Weights of a small transformer language model: learned positions, 5085 steps.
MLP neurons of a small language model. Each row is named by its layer, matrix (up: input weights; down: output weights) and neuron, and shows model dimensions 48-111. Each number is 128 + 24 x the weight over its row's rms, rounded and kept within 0 to 255.
After each neuron's rows, "fires after" lists the tokens most often just before its 100 highest values on Wikipedia text that the model never trained on; "fires before" lists the tokens most often just after its 100 highest values on Wikipedia text that the model never trained on. A number after a token or word is its count.

L6.up580 [139 144 138 107  85  77  65 134 125 139 148 119 121 110 108  93 121 121 100  98  96 111  99 113 171 100 143 128 154 125 120  99 155 160 125 160 140 107 155 128 118 161 139 177 195 136 112 154 119 102 170 154 117 154 131 105 131 103 116 184 143 113  83 132]
L6.down580 [101 110  92 125 147 104 113 140 130 137 115 105 128 144 152 150 121 134 138  99 132 137 113 128 126 139 109 158 105 142 129 134 114  87 130 124  72 138 114 152 109 118 115 111  79  78 180 118 133 187 105 154 131 114 133 140 137 149 147 121  73 153 152  60]
fires after: "1" 48, "2" 19, " " 9, " the" 7, " to" 4
fires before: "1" 17, "2" 12, "0" 12, "4" 6, "6" 6

L8.up1023 [137 127 133 116 117 153 114 148 112 170 103 110 132 117 167  98 148 187 119 156 117 122 111 171 170 127 156 124 154 114 136 111 100 145 130 110 119 117 117 120 134 151 131 120 175 131  74 131  76 142 135 127 141  84 141 150 110 156 123 135 121 134 107 115]
L8.down1023 [136 150 127 157 115 162 176  71 117 149 132 183 148 149  97 142 153 130 122 142 139 143 101 135  99 104 137 153 136 147 118 138  93 136 110 108  74 140 103 113 112 199 118 148 124 100 118 141 145 113 131 129  95 155  95 126 131  88 104 163 124 109 114 119]
fires after: "0" 20, "1" 14, "9" 12, " " 12, "–" 9
fires before: "4" 31, "3" 23, "5" 13, "al" 4, "2" 4

L6.up417 [166 131 138 106 128 118 133 111 148 114 179 124 137 152 133 120 159 127 124  94 159 172 152 167 131 133 108 153 160 129 134 100 115 142 135  95 131  89 155 132 160 138 137 130 102 148 130  91 110  96 147 130  84 145 120 117 106 141 138 127  68  90 117 138]
L6.down417 [171 141 128 154 140 121  77  83 166 131  95 147 116 120 130 135 168 145  89 103 101 177 148 145 163 144 135 113  89 120  66 144 137  91 172 124 159 106 154 141 144 150 113 116 121 105 192 122 168 115  89 132 161 107 124 154 145 123 166 113 133  90 131 136]
fires after: "0" 31, "–" 19, "9" 9, " to" 7, "8" 6, "1" 4
fires before: "9" 21, "0" 19, "1" 6, "3" 5, " |" 5, "8" 5

L6.up899 [131  86 171 135 107 158  94 135 127 118 140 119 106 137 120  79 138 129  77 109 140 123 104 158 163  55 129 135 109  94 120  95  99 128 123 132  85 147 130 107  77 123 155 124  78 145 146 159 149 135 159 119 158 134 129  96 166 153 134 157 126  62  99 151]
L6.down899 [ 83 143  80  97 142 107 141  90 116 122 145 100 128 129  82  46  92 114  95 167 116 148  86  95 132 132 120 160 138 178 124 132 160 125 122 139 138 150 157  98 135 114 145 133 171 116 140 104 153 155 151 159 118 130 126 122 119 128 138 146 155 112 138  89]
fires after: " " 42, "0" 19, "–" 8, " Ang" 5, "1" 5
fires before: "0" 45, "4" 8, "2" 8, "3" 4, "5" 4

L7.up293 [157 143 166 132 161 149 114 155 107 149 158 102 110 131 118 109 142  78 148 108 162 149 132 175  90 115  84 139 122 109 135 170 152 160 140  54  98 120 142 123 160 148 145 137  83 113 105  73 100 122 127 103  84 107 149 121 141 121 129 122 124  95  96 115]
L7.down293 [ 76 160 115 160 154 126 120 157 130 109  78 122 142 146 113 131 151 118 132 148 109 131 169  71 127  59 131 162 106 135 100 145  84 120 118 169 153 158 125 104 146 137 106  86 126 131 141 141  99 116 140 103 152 130 119  82 118  95 145 127 143 150 130 117]
fires after: "0" 22, " " 12, "–" 12, "9" 11, "|" 10, "1" 10
fires before: "8" 36, "7" 26, "9" 22, "te" 7

L6.up511 [198 115 108 118  66 122 149  94 103 137 142  97 132  94 159 150 169 161  82 130 161 133 138 155 131 122 150 113 114 108 120 129 127  91 120 118 136 100 129 132  94 185 151 162 105 121 151  94 119 127 113 139 132 122 127 114 100 123  57 136 107 131 151 139]
L6.down511 [126 120 153 126 126 126 135 144 106 132 127 108 127 158 106 123 103 125 119 144  98 134 111 136 154 118 148 141 165 133 123 119  96 117 116 118 113 136 132 141 123 109 117 143 122 123  98  87 153 145 108 138  91 147 114 119 133 156 169 110 124 130 110 114]
fires after: "0" 33, "|" 14, "em" 13, " |" 9, " p" 7, " P" 4
fires before: "5" 24, "4" 18, "6" 10, "le" 10, "7" 5, "3" 4

L8.up137 [158 134 147 137 154 104 139 145 107  75 136 136 116 122 134 128 131 102 143 164 153 111 142 108 155 111 112 171 101 133 135 174 107 167 110 121 160 113 129 129 156 119 131 128 157 123  81  82 136 100 131 129 153 114 121 110 142 150 133 112 132 103 112 100]
L8.down137 [114 128 122 153 131  81 118 130 151 147  96 123 110  89 126 135 120 164  99 146 125 133  99 150  83 107 150 169  93 114 159 128 145 172 104 150 112 128 129 133 116 122  97 145 130  90 144 153 127 114 134 121 119 128 155 135 138 123 145 155 116 137 102 152]
fires after: " |" 26, "|" 13, "i" 8, "0" 6, ")" 5, "9" 5
fires before: "1" 19, "8" 17, "9" 17, "7" 13, "id" 8, "6" 5

L6.up668 [172 128 139  90 116 163 199 115  66 112  96 142 137 116 128 178  92 126 134 102 104  91 112 157 110 103 159 136 145 124 142  86 144 151 142 136 126 109 148 151 131 151 167 137 173 154 132 120 125 121 121 128 124 106 137 125 165  86 136  83 118 109 142 154]
L6.down668 [ 96 132 126 121 158 161 130 141 117 135 153 181 105  75 135 147 119 167 137 124 106 152  98 154 120 108 110 112 144 143 134 176 132 136  95 133 139  92 179 154 140 117 123 120  99 182 104 131 165 110 113  95 111 150 139  83 141 151 145 163 101 109 111 108]
fires after: "2" 25, "1" 16, "0" 11, "6" 9, "3" 8, "5" 7
fires before: "1" 25, " " 18, "0" 17, "3" 9, "2" 8, "4" 5